Weights of a small GPT-style language model, trained from scratch on English Wikipedia.
Size: 21 layers, 8 heads of 64, MLP 1344 SwiGLU, vocabulary 32768, 98.9M parameters.
Training: a variant of Muon for these matrices, 1103M tokens, 8416 steps.
MLP neurons of a small language model. Each row is named by its layer, matrix (gate and up: input weights) and neuron, and shows model dimensions 389-484. Each number is 128 + 32 x the weight over its row's rms, rounded and kept within 0 to 255. Numbers have three digits each. A neuron's up and down rows have the sign that makes its largest values positive.
A block is one neuron, or neurons of one layer that tend to fire together. After each block is what it responds to, as a language model described it from the Wikipedia text at the highest values.

L4.gate85:126138135119164101155151108183074118148114125140167153151103122137148175129127176052168066107096099105096146110118127141113129117084112177166114024090122105135158109112131087215149118147158133088122120158109123117078182080166164086130105102101118135134162149136160152117135103170154087159
L4.up85:111172113116083151054179132217103162150098126120154055148156067098142129061062152197114132174127123159119120197102193180137146115100140142151115178093155113115094114125108162177118069127157112142141127151069182057153142146127114120163125121225113152186169079125150131133202133111127106166
L4.gate183:134127068133080143139152144169141120153106169155169154120134171115137155199128130094132158171148122112126178157104123125140107134130128141160069130077127132140178140130187115110144135157151148110102198104088149158165114083115128112129084101150161160072051149137091123135144146130161099094
L4.up183:091142092086161163147161096149147137089133124112106089056145085074137095073081093093136162095143076119147118138140173117080133199057160164160126140100116079146136129149161140158114060127148165162124161102113122112138112103123150084099148145172187148164161120136129148166151162122171134117
L4.gate201:184084128122158077130089130195109138158120139144082146144155156113071143115089125110144185173184142152125128127184121144148100173156158047173118088133142090136106074145124118151175176126133203175107085131055124143080167166174160126108171135102168127140118150133075116138124159145134210131
L4.up201:126166149182088037169124138112086126130119196166171178173193144111091103139067124176096158172120159134128130096127089157159149166169127125056140133103129075098142107163122147163178091121110153122156104111108155147134098111165118136078111135119099071136113158103132089136148108105077119075
L4.gate352:111106141097152128175112138104146124116099102118078158142110150146161135135124128154221074105119144124022148140088153165135173058027137157068128115138081113183129094130158178124125089091152132101130046019103164079106168181095088143154119081090094130164140165105131136077167105148121153167
L4.up352:129165185070166156122099127082125124065108111122101114185160102089168066115141071135186161186112078096076195111144166136095137122103120131156150141123125162119141114096083172104082050122102121111160116117064154104133085228096059159057134125134104119134138080071130090069125141155115165121
L4.gate354:097102125130140143133128073091150167068125122147089145134136183082138124171212039146160141071099173123102073152147119121158184151195170116103087144117131137127107095151149101184151060139132107164102125092154077138141118112138117112151133103151133149108060139093099154208109119200086091136
L4.up354:114141135061172102145160118068110140091080162146107151150140177077084064120163037201171138107142163175113134131115103079140125144148174095101126123090180130201093118137148129171160079117167102188090133078108148121134110113152129108138139091167109102125148156041113108110085134097117073126
L4.gate394:130116113085109158038122111102135110083138113136106158126140152164135175147079111138114094128115121109115145089147139095104115146130102118120150124123175132146117111154095167081153119114106067100141126099118130143116125195084082127097128156078167169093131095181147116060089131130119183172
L4.up394:103042076118130076158162104089136110144082143138157141115123117148147104114096150133162080087161137127079158112105081137141136115154162106145138148117130098081121119104103158039172101161079112101140111093070167136145133113127144093080057076155145168068133183102085081156115149115100122074
L4.gate459:133128103093170108115118050106137133194071152162149125145115132110201153085094047105172132192128113155155109127123136179118145125161148085133093187169175124150154117078131121092143109175110214121170135123077154170124104110119094089081099131085189105131158086142164124153122171089107105123
L4.up459:178162097102146138185110110072121124136097143127162159171126147123143098120122066139117128123147107166190120102148117099111126136198140139145134142147211134132195114163124045194120131149139108154125105106107113143125077083160099116177144101180136122084204126138103178151167140085100148178
L4.gate583:165113105141172137119152097141065104185128102155146148143141089152156176183116059112164148143112166175111146146153097142071154074156108143142100119150133095152125056123113157135183132100080087113159107067132108186104144116110126128160164151087154181142196140084115143154123100107117156111
L4.up583:115129064109161087128151142132167125146139148161166150128090093086178151168139080122108144081161149168141130104147139076127154096134083120163069107137157158155113111131123143159089135139128121126167075166076086143129178185121114148111137120163148080187096136125142185085134147107171151144
L4.gate642:130170090097140159157126112154076148097109172114192126123164159125158103131166140165148126145095128178090134137150167127087127134145086111143112146139174188096170134096153175111071149138064153111091089192164192082108168059169213111074146100118136138136167127121092147148180144092112176128
L4.up642:136145127154129166111150065189073159128165117104145114087133139101170084119174131116166132111093119119177137176154118145118143104130094153166100129118172179153133138125106122070028127145088172147137103195167140161122130106147118118076114125141174154179172136162142143116171107061105146162
L4.gate883:089175110143141120134065157157099141121128115141102178188124116137122066139110161099169128111096091140124123144136145105142165085115134158081129121137114141079160121136112108114105145126156134104145181065112175091131144126099086089101110136095095117117142115122092127113172129117112148189
L4.up883:074115098134154064130100165112144138111172109118082158201129113127136112110131103161167124130106104110100156101125158140147181121114155133092129185071106114098167108131134110140142106150090126135136143112132149127117168139154057126111120088117106154169155098156090149111129126135100151161
L4.gate909:158183150141121133115094096167137100112102139173080166123139120178122161174064150137124083114118100104123173104055110123119127175130140124073056101120125107160095131122142120121149143136137154121105117098063129182042158099129143131113151136088103132079064059139111178128159064051139106143
L4.up909:138156118177159106107082146161132196108099087145117147115129136148144146120103161107107105073125096186098149170154104124132139174110139155119123135223116109122145130206168167106145149155074143137152105062128107091170165087143095110122127159056126128153133144099164212192104139159126094175
L4.gate942:040163130106103097130093075141059127111174171049106180140112084111090151127180101155109196154043075152102186132155104115141128119148104091124076138133117118139124096149122185192132164144180134094101130102120157045134137120093102087141132110110151095121140084094127159151136118109063158155
L4.up942:122079115138170179099133126084151037162142113136095144142046137159106170127146116090141149147110125170147138155152129097172096112088121192147152102170118133116117133129145117153101156074140128100097127105100138122143114166153182112143142124087142126087115096150125169148145168121145151154
L4.gate1217:150150136094143139148134080154069119134113132082119172161132081142129124104142155106130125156105148096150163104194146095158102177171180140139154116172161170148093142117158130141148127136045141147093127139171090198173140148086160093177034139127149107144128068127124095088139090151145173158
L4.up1217:128137116098127115150172124140100099138116145089164092144174170119137090095176157156220108145096117114090137106154126198134164208144152151124119134115133172191135153143129133099117082112098182149131153127129126083115118072148120140146104185172063093163107106146162116062186085177126115075
L4.gate1239:098103080101177122141135083118156153141138082120120141168167173119217147132150135078122166146117177128156124149136110174087136219112158065094094075149133058143160125135086155131111122137148131126156169166150141172124106161144147094124101092137184096129146182168183166197183067117021178103
L4.up1239:156064177118117088132128063130203175099137079092153146127142199136173117113195107158170118124087136164195100128136134172117143126142170133068097177038159112132147084117119175074077118172113080136100142097140150137115102171124140141128074134055135141153121192150165141116092151091097117130
L4.gate1272:129087162118165077139066092136106164129172121157152172130130116127134193096185091145181165138136104134140121135146115174086192057157137089170127084181154113195102091157178138131088141062119171139137095105117090157141114133106197156141084116093144098173108132098071098150111106100183083187
L4.up1272:132108108123141111145096070113116145144154097194092168121141171093145230127120090116140129147092136090119113112125136201033120082121157127164126128128179100111106128134163097187102151165092145106172132102135148131182150146100166143136111135069164074123176129142130144154084123116110130142
L4.gate1342:132124082083139146109153141124150116163101098164144134141143149102111077038121091050149093134108150107093032113131118129121079156152105090119104147127106073106095126180163087103122195137183141209076134150143107120158157121140140146129104103113165223146132089110147126098077120169122083151
L4.up1342:057117094154072113145104145109084108158081125077127120120201150112168098084173097070118133064088117137146132139127159142158159104133165109131136120140144158082122109128130137143099122209140094090127150131107152085153153080144154116143104108098159145117118123133203091119152129176169071163
Responds to: Fires on negating or lacking words like No, not, and to or of after unable, unwilling, deprived, plus No. in tables, chart positions and titles.

L9.gate454:156150110164133123114124165091153163116113119183143144148166130108070176155176118137126068131072195109121148119132124141115149132160147097095099146120125141089092113093123083149107086130136154128178128113092153096156107136134084135140101112136109127116177141069142073119124090108150107122
L9.up454:127122104137131104161160087131078141118101157153085144060107081094141154095132137165134052093133135155093152164130158160103117145176147111131161163062164109162126102088154119097087090134169128136121131147097152100100138140130106177112202127144132104120158170122106103084188088104127113148
Responds to: Fires mostly on "not" (including word starts like notoriety, notions, Notably), plus comparison and degree words such as than, more, most and only.

L3.gate146:180095183059109107119165151140103111088125125183134157101105130122109109096145143077163102137124172180118144119153163150146147119156144181129137131107151169132103094102142114142065136176120075143132043123161101094141148114101132138117144163148087153185169183163135144085177104160116131127
L3.up146:130189164060101088188085152145097145066094097117128198086116087112138085092169123102158162173106105166159124089118131131102138154154136178175173064129169169105059074134123115161139117141092104148092058068121106152176129111145110176100113134132134183184141127152149090060162137134128154126
L3.gate637:141130124140151142163127156135212155115155141109141110098110127090134146113109102068173115118099128170160077145110095138114111176150204138164151161173164161094170122166121145164154099101110147117137173148093118152209119132121107118153117157194139112151160130123104131032181110169125162125
L3.up637:122103140116131115182158133117126173088116156098151133145110133109107132137136096063190074167079181150136160104140108125135119141084158111096135178113177157128160121161122129145088104075102116156123057156137107143168124133099127111150182144110130164141168126093148071091127147174140201180
L3.gate671:145168126151150106149144159133096082129089096127132141095095155147130111114146178080133177148099120129122123157166096117098115093127161165084159158116179175189151124083183112169114137102183102149132134162097171179134101146135076138138088145145083147116171125203153126075184180147163069160
L3.up671:131186124120129128106111137120164113122121095172110140099155110137139191117139125155102073188117115110167089109166108117104115085106159162088163106126148216201116088099109100090142161118146088123134106158127129170104139129169110073137173123128116106140162138078146140103152140150104059115
L3.gate796:102121158151171124116123105133137072132125122147108091139125143144146152168113109109134085087151129104079135079132105135179086152106178155132157129129137142167161096159141075072142152072164065111155108170167120129126060187160123115125110107167134136213156100128138123165187154184166103058
L3.up796:129153155119105141067111133124112107082185075125095138148117112128134173070107093127074110059140138116152111075111121106154162125085108142118135143117178088181157095135135067114148131101193062127163104164093098154127121205170167154169092139187165148199137154169182173174230153143148076058
Responds to: Opening pipe of a table header row, or the colon or dash in infobox-style lines, e.g. | Pos | Team, - Years:, Media type:.

L3.gate237:177139162144157138182106137138147131140067105136143094244175134174154197096135173108198132118121111108088075122113069126027127109116146107131121113239097162082160172142146145150093137102109147091155145190156086113096144174126158160130105161154144137123169100108152106109145141110214109142
L3.up237:165148096088167131153100149095113119153132119140129148192185126157119189132088123097174148120136123070088113093141080094020131123078117152098141093159103142093120130101105154106142118111105124061176142143155123083099149162128145154054150144165119145113150072090169169106144125076142065105
L3.gate399:110129141103158122154145132090155098130063151132130080174115152083160149177111144147088198153070102116127180144078157124130146134138114095139145114195189095065160120207116126119056142104036134126114111174060128141160182159144153174143125140171119187126100153145157196107185177135131127151
L3.up399:117068158133177133135170125117177094134064149140109082113178135072118121187136134097153202130061094102148167139101132091147186112147104133141144115116143075075184142112100174189074183113105168152169109169097106158099179147116144153124124109156143200124133141141133194116169131151086118114
L3.gate595:108130125161150165162132166123114149123113148158096086139171090095138137185073142113117165139165075142115141118125102130094086236126086121105130100139119098137209068114113131178134158140153156145079151157105125160131123104085162119158100131099149172109118103110105140149105170119098195081
L3.up595:150163099088175127112072161117150090118122198120159140160134091100146132183082094123104124078104116127096146145143123093126103177109109103153162115141057098162152143125040137192115116161130156178175096202122162145122189118099127204152150164135187155179139094165105156123177196158065115122
L3.gate857:106181100135131148157100102164198091116161134085079030065079156104102087101108169122141169110104066152109108120114113158172100103133115169176130166127129148179178134081081143139131143104161132092189137139145127160037125147097138103118142168192057139115077168109119174134148151110124145161
L3.up857:091170145160100153142075119126142099126133153121158120153132189073123098129155108131134151112118130199152159071121117167108170173180101164193095203151120079069168132034146082165127137114132162092128060234122073155074103144086141106079101147123121102082152133126147144114174131147148133110
Responds to: Modal verbs and frequency adverbs before a main verb (might, may, would, often, sometimes, not after did); also table row-end pipes.

L4.gate58:135145050101125162131164119123137160191157154112145098071134175096130124128130137205090108096151138107110164184144091091134109084081088062142103111097113110123139145153150143130080123179125151078161122063112124169144085170139172132149100105148122163133173145126147127131139139140146122125
L4.up58:130168106115131118104143117119085218100109138063196154134083129141126067077082124184115193111108135145138126154108139119133110046158120102164140143182147148137129115119140140133122110093166112007133134165153124180193049119151127145136072081149109152124125150136165143128102141115158126164
L4.gate217:135134126077151161098044144093116195076080138128103166110100130128101098133162140100126093128128165147184185147121145091079152163160177098099101087159179145158114104138113108050110114086104154084126107065117121138143132157102109158139138101170099157109167098153147102053130157114079195109
L4.up217:127101127116120092142092191132090176131091143123088131166125090134137092113146174104093157187120120131142167139122162125084130169114153088161153134131118136101138107075171128147126131139130127139157088120117073193110148133134122107127156148145117134148163127131149099034106125158112132120
L4.gate226:126105091134090119134136136137127112121120087114088148154080163142148110159143141125133067126119132110140143093150088132116161146159109124130151134151174090160200125096129129128170144142099121120161098166150136121155143089190161115117094117171173163151099198123092087107064129143125123137
L4.up226:143107096154076139151124141090112074106131107144172124131125134131149152140144130122097089130118143167116127087142125165113123191167057149152134071048112121181186119160107141075125115181097090186131143159155106112111100127157100126132104071137149129152142167165140098100029159168115072094
L4.gate291:192097169157103132133145069120160063150045052104128130113106106083189152076122138138149159139047122162127124165113129145165114096170113063120109107109162120114203186116132076128130073197147134115162142102118180091094136155145095154138133150132172106092085138164125097140099092106137068148
L4.up291:164165135106119059115176116133123086168088111131153096152119165175155158184108081138113075064142089116156114014150125120172131065071138120126124071108146170145099164072184078152152215175167086178125162156167106119094171128147091162081171122106125120156151142118121148130104134189134145104
L4.gate404:117115151190167143077237139108130144143089071149124140079169124105114148112111062128059149144089138098171116126095154100055127131115086193030135099144111155157111104122160101111171090122118115121115118132095144104135122125206122147141071091108158141149110134086111108099184179116105094111
L4.up404:111142123165162135093140116123061083159143129159125168133082139161150149102108112082135133091151135126170110147090126176122084151160103135103098108146095142085156181117096118103109083144161126171110144184135129121164145114126156085127122162108155136071209135152167161156133117131099093134
L4.gate494:170116131159166147062162160129093135179084167154114155132116127158135120200128150106175142089061165104186120142162115139177120115127101088109099140125104164102130136153170117091174141154183135171136118177115114153079176135179099098140176159103136115166078114115108166114131111141214227144
L4.up494:147083167119106113153151176100132127148161112154144188137147149123154162091142143138106162156141109116150128119133167122084157121100088143098152173098104175152101114154156143114197109095123159105105139155113136095131175140157177120133132108069125096196100182129107189164150085192179133127
L4.gate576:176092163113145152068088199103205087132116133073170093110068130170173118172114097120164142157148083119147177162142098082079148172177141097105108166169159076096142171111082098138126129108101112131111095126134169114110135155119151145122130136159106092136102107174140139162124145143141134117
L4.up576:164100155133140150108094199078182066147126129098153118110095160166135121176113112124149137158123109104167179162107078087137079161131126095052104148132186105160159157104068104124112172108114145114097113156151151108097151170172149134127130099176159111156131059124097108140112152129129175102
L4.gate619:170170142095090139128131124157138189166131162173136172122092076118124108097142161091166158199109167145139120133106090131120120098094193113130125111098154146126178095111158154152104158108148118122134087189139111140159116157102164170154119177053085090182164094088152105144173096147155162107
L4.up619:149138126083106142112119083155132206157145114146141142119091100109075119128121146157178224171086158139159115140115140110187138115129197110070145114111142116168137099107163178130138130131134096156138083135146122164122126155134109144114143157064130108177198137106108149110213095112123143137
L4.gate633:164148141139197161108164156102167184151164115133119113132035168071129117109121179114114121165107137121136050141130179131142117119101111155072128116141151147121140154122087086069113133110123184160151093144140121153152128151166106154087103114148088119168067107098094089111118080146120104150
L4.up633:104145117090125116101142131167163131139131121089096123189101161108090106053114142100125099133125176080069112157138113142126146119194057137088125096097137150132089144149148099101137102159112125128126079132161127129140100159157150163121100143139156107133124127074084097182180103102102062143
L4.gate726:105167135086195127115169151110157089081133207193140128130103119135114121176138096095104163149081134130144123098115132075103150174178134130108087135145185168143182083117160091170078100123130079172130062105104167133177104164165119149147129136171101168167205144121154091138126151135179153104
L4.up726:180152115129158058173175096135144104075162191172149161091099157162107109196181109107096169133092121150163115102156134095085131138142071143084123135145096202181179108110169082130096098090110145145173067122112161132172115140182111101157134103178083150136170094099152062099145146065113141115
L4.gate1076:138121065150209175080091137114130118149099171152131235146122144128203192152161109114153097094144157142091137123094163137104108117114138104147158121130152118138073189102137156048141099116126160090164146131078172172134090154123174155130152130162111061117053130126157103139141213100096138080
L4.up1076:108071141141099109107083183166188141165149128134114121129162118151122079107115122113128224117187077109136140162060142150152107136118084085100149131140119086141118089083094104154158077129138103158148103092133065101115075137132159117103121131166123177102153123078109053151117182112115141157
L4.gate1085:123184110097108160146113179182148119089097075117134104128139123150118111162115105060081126162063229131146137166168127109103128104126196122132106122118157163140141097102127094122113097104106130121165144102130156147105089120133083149107115118097081151178117100100101088128163127133156101133
L4.up1085:077150135151091175146066127145136153088148157093144151135098173175106086130188060099159123092116117173117151097193079109079124134144168106159128139121137200124101151159111128099115123139127133164139091102114131121174129115089138151140073181153156127132172111180097112085126128135131102159
L4.gate1116:144117126152095108191111129136122144146096150134130123149174130140103151100147109074140130128136118118141129089111104149138133098129094088161165105133146139120170169132142117131136155130106055146171083154099150130097122123106104055133135153088123090152139082100136123212115115172054097105
L4.up1116:172068155168137114107147133086116107079110099110172151192128143163116109133134123143171187070137111084131133130123117083105134141113118089146125060149153168165170114174147120102096120111099074081186171112112119146128115117097114096116122147098087125128173084099068101135133140181074129129
L4.gate1150:144088168126063128135135087144125150117049070121186140167096109079148095111169120131132140095084072095151171127148047167173099134121067135133149098143125143183130097101109118144152142113122145149119121102074126144064109092142114204093081160124080170127141145099124101152082105110166151122
L4.up1150:156074129121098089147152118151131166127061115138105097158093124103128134147154126136117084068063121084162166137167059171146174146119099097173162101122137124157071142122102170122129137120095074157119083169092130155078139158102152210116054148122121125131129117142129086117087062102158109168
L4.gate1184:138071090192161137128057083137124184118140149087061127126165087155210105125193140149159149100097167190153147106143126151160198114087160149095110102117124139100138138106111096155101142134161124146128173142158143173153162106106144156156098092158166091129116124108127135114131115034096082139
L4.up1184:152061110182204184122107055130183172114163111129127099138160114166173100149199080140122122114109121188162141146120154148188157136113167101116144135164142164120109117124162120157142132159140114087118115167127148118087137095090133208129133089158225077130097136105121115119124150057109141134
L4.gate1221:132138107096147111163072083121105152139114151088126189157097135105190085149116100143154141120138176164117146085215075132164122128155103146097163098151128140090110132129084089057097160136158127157097192148099122114091094106119124163069084112088152121097137109072102127102117074132078129128
L4.up1221:098122116136142108205090078100125165152111138165137168109114128111152112156163143175087121137132166144097102101160037103126129088151090096062157117127124141116164106123107078162112131095090153119106113133108165164121080093127114199047065117075148119169130130052122093085029122158071152139
Responds to: Mostly the opening | of a new wiki table or header row after a heading, especially sports results; also 's in Men's/Women's event names.